Weights of a small transformer language model.
Size: 9 layers, vocabulary 620.
Architecture: learned positions, biases.
Training: a variant of Muon for these matrices, 91M tokens, 11111 steps.
MLP neurons of a small language model. Each row is named by its layer, matrix (down: output weights) and neuron, and shows model dimensions 32-127. Each number is 128 + 24 x the weight over its row's rms, rounded and kept within 0 to 255. Numbers have three digits each.
A block is one neuron, or neurons of one layer that tend to fire together. Before each block is what it responds to, as a language model described it from the Wikipedia text at the highest values.

Word-piece tokens continuing a word broken into odd fragments, especially after d/D, as in d-ue, dur-ing, Dist-ric-t, D-ic-tionary.
L4.down83:139150102138127113140141129076101124137126111157132131093121104114084140128129157128147110109105115149129140172119172134123165185089091177115167102124110110134120141112110080148146149128110152125176142160143141111134195150169110106138156113082149103116164146108149093107116108147119148112
L4.down156:091135097153142141106124128146123148115136110147157147134150163128142170128097075121148112106151135098158095153162101091124140124123124137139117096095164099166144127161153140113150155125116126122164186123086093089134132112112118148133133146082142087132146116109151152142145105086155158152
L4.down202:095151146127123113125157132123098138108116094104124107092165124118094105152178090128140109168128158122137171108108155159117118120130115110098104141078131098133158115117137139142125152135137155143109097112116123138125124096115140146123174107141098155106076126102121132165149127139095138111
L4.down226:113116143052127121091089121134103189145111137120112141107124121119180131140116149157121138101185103120126110156151161138124161122101123116133144179134145170126087128081145136100142113108154155147118156098144138132130149166118148111102141163143134129142104122148070136105139120128142095153
L4.down282:141114123179135101096125134141134096123137080121155128097102174113106122141201094126087141117130131118172136110130096148122082114121149123092123106094122111117112171107140149144174167137146142100168112120109098103153161133131122162137142110149122142115120124114146166102139115100180161136
L4.down372:096136122105099095117131165115132159127099127146146141108134148163131152107125136144093112156148095167139126109162138178132156108106139112101104149101140081145155159126133126120115091122137121109125167119128112134105112139147111154101127118164141090133147114071167158144124117171164135134
L4.down411:106148123110125119096084129132139107123185185152168127094139156136171141125124111126159149115174150160176108121122129115108137083122113137120145093108134125101149130146126157137143149120157071116161121115153139113097126116106124160154141096144111137112138101144115152128170130132121125154
L4.down448:150093108135128099121128110147162129175108140129127096141117115147137176085152138085122122139145127072133144111138084122107111111126123091120113171125140123112107128106102123191138116130127115181109151110081052122099103120145162124150122140146140162121160117148111140130126131129115197109
L4.down458:115136090157137101101181134119118094122169100131120114164156145123145146110160124117151182135151096122106112142128140085119143208143130105110130168152096113128117121125115142134093120130160116124094127148124083134136129148139103098148158112143093125140148100126151133119088112117143120070
L4.down465:127120120114135121123105102099105111136132135101155131143111103095167095151125148124116126150120106126122133149148144131161125148118109136140092068135095142083100108123110148145127113122139113103150153134110114172102143141118126151107155133128146121126140101153146109127140112172106140130
L4.down520:132111112147104113169127167157107158107178166103135091114108086148098112134152135123128185098115167112139155134159144113097121141155118132109146117132138132129140111117128142199143120112135125118104170113141133140122090149113130148114155082136057148163086140152201157150140168137108142163
L4.down550:120118128162124114126114137174175147085111175172078105140110097118142117129111135171133135162131134137099089175134101143130109104152150142146091087134128087096139144091101150118118142128151116126164084112101115128104148161115098133159167130139121121092112143127117140124128131142094118109
L4.down556:111125113156156150120079124142154079170159113162120112117132120088092134106112113077106080093136119148108115108112143120112152132118114137169114111144112158111098154118116157128102130122095125135146162115088101127131105164112166108138148085119107187120122131117105160125117100140117153149
L4.down570:114125127129148126129140154159153105113162114140138144134086160127111146165142104179143084113154145131141099135123136173105140129146137132100139155149105162128116143174125107131102129108158144087158171133131129147105129095158152149146083093125096154127155126120138123082137094144149121121
L4.down616:142093146105136133092119127163150122125149112101114169130135152120106113097104121115126110117128104110094105110115130125074113176093112110143141159145195134157096145157112143113124131099144139118135108111107106117128107123127139082122146173123140100099141128116153148101138098141149171130
L4.down721:156154130130115172127140157114133148126089118129174145138110107140114124124138101149085138119160117118160152139164135118157117092156120127155107113126126133131144057118125110106134079191106100113135109100115128108098151080097121146150139130123095149159110136118134095075114116120122131126

Pipe characters ending a table cell after a name, team, place or number in wiki tables, e.g. Team Penske |, Ottawa |; rarely mid-word pieces.
L4.down60:137096120134104139156126112118138090130148171110101116130103108103139139129121151081136142084133162124139112135105143152157151108172131122122129095137159144088148115107142140165143113140138128149108127144115139116124114115187106106133148139153145114111166163136128095149125124095144151125
L4.down64:121140154129134116123148120107152140144168113092116120096149126160114113142085090173092139147098127120113142130149151105152130107143151152117136127146149100133114156098140103136110157171116107145153153093175124154161164083135139097143159102095127149157154144171114154128122123132106143101
L4.down66:118135125168119143169151115152129157093132103141172165125125109120185123110121138114124115144121105095119132123134151161142141099148115151091141049129174109146102130098165088116140105138119114158162168110162109088144092128131176119167131071128115110167136133091100126131105150130150168076
L4.down77:126105112127152121159158108140145163143138135101123128105136126098115147105140126176125129111112211102122129143144128122137149124159137140156096169141135158163132105139153115110124137127143143117135160133097121102127113108108113107179097161120164129085137151145133147102123115120130157071
L4.down133:106143103137142143136144132118143102150153134157107111096106100108128144076154123116167124100148180137122136147139139155176158125127118119115122119134139120102129102097175124165138103121108131151127136162128138115143114112119143052116114130105112096122124112069123113114140138099127128169
L4.down167:147124145116103150140177131113112158173120152163164104092111106149111077119153154151173170118126128143145157124081150070115134125086101119142179087138147100134130140127149085126122122109144164138106107129142125121109132133122136084142146181081123128105133113140105141131109120149134120141
L4.down195:118115112118148115122096083150160133141151174147081122106121121104115130079136107144149146117164168146127131100190153120151165127040135092126138139162096140157141112124165090111136113138117118122119192133147135149104145093097108084135120160105126138124139086102093093159121141105113144127
L4.down311:160168127092096096141129147144135131108127089135120139125143140121109137132145119119158145105123136106141144118132149125094152125132105137114129113117144170124120135099122159128081107122108111097080131179094183150134079127124098100099124116154096124100133139116144115103158135080102123139
L4.down351:135117142104144111131143091145153134150155118133165124126113152099120169112134114117126129130125111127057143117133146133135059111181125148125135154081112141157156091107115160112148107093082178150148099103134152097139142111148148168118109107092165157149159134133142115126117102125133145087
L4.down357:111130119118178151133142116186143116142159109169104115105109108124145147101132132157171141119155099169090152080136126109147139113094158169115178143133144104145128130089197095088097169133121125130122150095126127090148113150153129078153104105180135115157130139135093112102074115128155130135
L4.down461:143137082133113140152110164135137149148115130122101121125145124139155116107115099088116124144128078089154149145105115153119125167109117144124097180154120175127166149074115107126149102114194143168164158138097152106117109127103121117128130142129126140127158157154129069122080121112069130136
L4.down477:193099100174145144143106132105140128123141133135113098150155159119128115173142144140146173130112111109121130128165145131158123116135089133162152151120111133100128121158169140171155127138114113125128141156108159150126129133159130101163152119173148119126122107131102155107088125102135097132
L4.down513:182131123175115112114138126137127122125155108129130140071114106120126144089145132116176129091144173108101154154152110146169114112155103117108109081122164141075141144115167149172165102125118146136142146148132131090149147147134132081133114082182125106122134104098098105096133158092123107137
L4.down548:119143144118154150097124183135132111127121130115112139100095089135128135127128135121144134142116140109139114168161138152149162100113126152159140146122130122141116139113114184208149123125170098125093141090129142103149131053096146067120131126088143085074118138126104100130122151091072131147
L4.down662:123125151108142127148159130171117144108158123141167093111138131154127146082139140155146133150102129096121094073100109121141070135124104109110109088135115108086203145158133138169137155095111157108157088120167127142122118160154082137103140078103140132132134131189114124101103114160104101091
L4.down711:115136121144101086146133140110142114146137139159156130116080135093128099151125166096154165131121092080148179122112156159115103147098150153169126095157149126105108166125108125146137098175074110112120065126097082120129107136164114148083169137150123171128082109140127081140100104115117120132

Prepositions starting a sentence or clause, often split after a capital letter (F|or, O|n, A|fter), such as For example, In 1944, On 29 April.
L5.down47:107120116155127129093169146112114062123122111113129118087110148111132151081155143116138166119157147117123117141143149151203128136138155142129147109123111104106108099097112148143164177124147111141134125097135107133103147173109117174112137102164114154131123120135115171132131105114127196142

Inner word-piece tokens of split words, especially the c in des-c-ription/described, and ist in administrator, assistance.
L6.down335:117140121137086108142138142111087102132103152154099143156101109105149090081147148138158140119157146122123150130119137126085133116128117109166165158144118099099152149132121104109143157163166166149137096143121154106126085142129118117115136152121136199145140127108106140113159155102119170091
L6.down377:166155118101145121117122153147151148117107130132150128132125151101083074185141120113118102089156118145145112151119102123161103116148104131124149110102134093106074159155107139172143081161161105152144077096145115124172159123140118155158127098086124139165127139139132158108147148112140099112
L6.down648:143092119176108096152154126108133141163134111121126114154156134150156111085141119133118121108111122125144113083169086152096108094174117161131158103132133110160127145135118120106127129100136110117147120114073147128107145089153141119146144107132128152085138151178091088149167125155122144163
L6.down766:102153100117132083135150141137107114151168124111120144140118106166106077123119115102117113107172131134129092169123127147164107124129135145131135118123120142157121107096109151160171150131084125090134095094163168106125077179147158183159149064148154162134144100110114113160126150132152157129

Final pieces of auxiliaries and adverbs placed just before a past participle or predicate, mostly passive verbs: been, officially, also, still.
L5.down466:126159167138160128102171126120104143137114120129102143104177108131154144108140104169154114152115165078088125151098134134122141132111095099108114128104077167105152107095155082131115143127122128139136201133145118108138126117119100149148098081119161132124138139134133101146143159131152174121

Pipe separators after header cells in wiki tables (W | D, Candidate | Votes), and word pieces inside longer words (signif-ic-ant, ed-uc-ator, Venezu-el-a).
L6.down54:149176149134112121143117127152172121095129130127133082141122091126169111146115088198135118119141146085127134139159145159122092177131136175123128136168082137145182112106149090146092140147114135142162129105113142110099116163130123113114098145152115083115161136126141149107103142089123158112
L6.down296:137114173080133119104128144160142126141137119078129153131132102127126129091133102125137148150119087111124136077128127123113117100147112153130095133115153148150143137130092153141120108111130146134104110089102118148157141135110145156124133080111152079133106139157134114184140120155145115136
L6.down412:125121153158102131115193130148121129167134124149118089099083115136140176110141122158154145146149117102148142148154128126166146120111098104098148146120104117130143164189101128135124153150134096162098097123142123130057127117122119147091165146094116157115121090125084116135116144127124131110
L6.down516:150141155105107100183150114152092118142133116138150115121119148141081184131124137090111161139152098122150119144149135131140112126168116140094124114165135154140112177083129129103140108107146125125119112149113087113117120158091160116099143138129114155127087147135133147110146074108148137132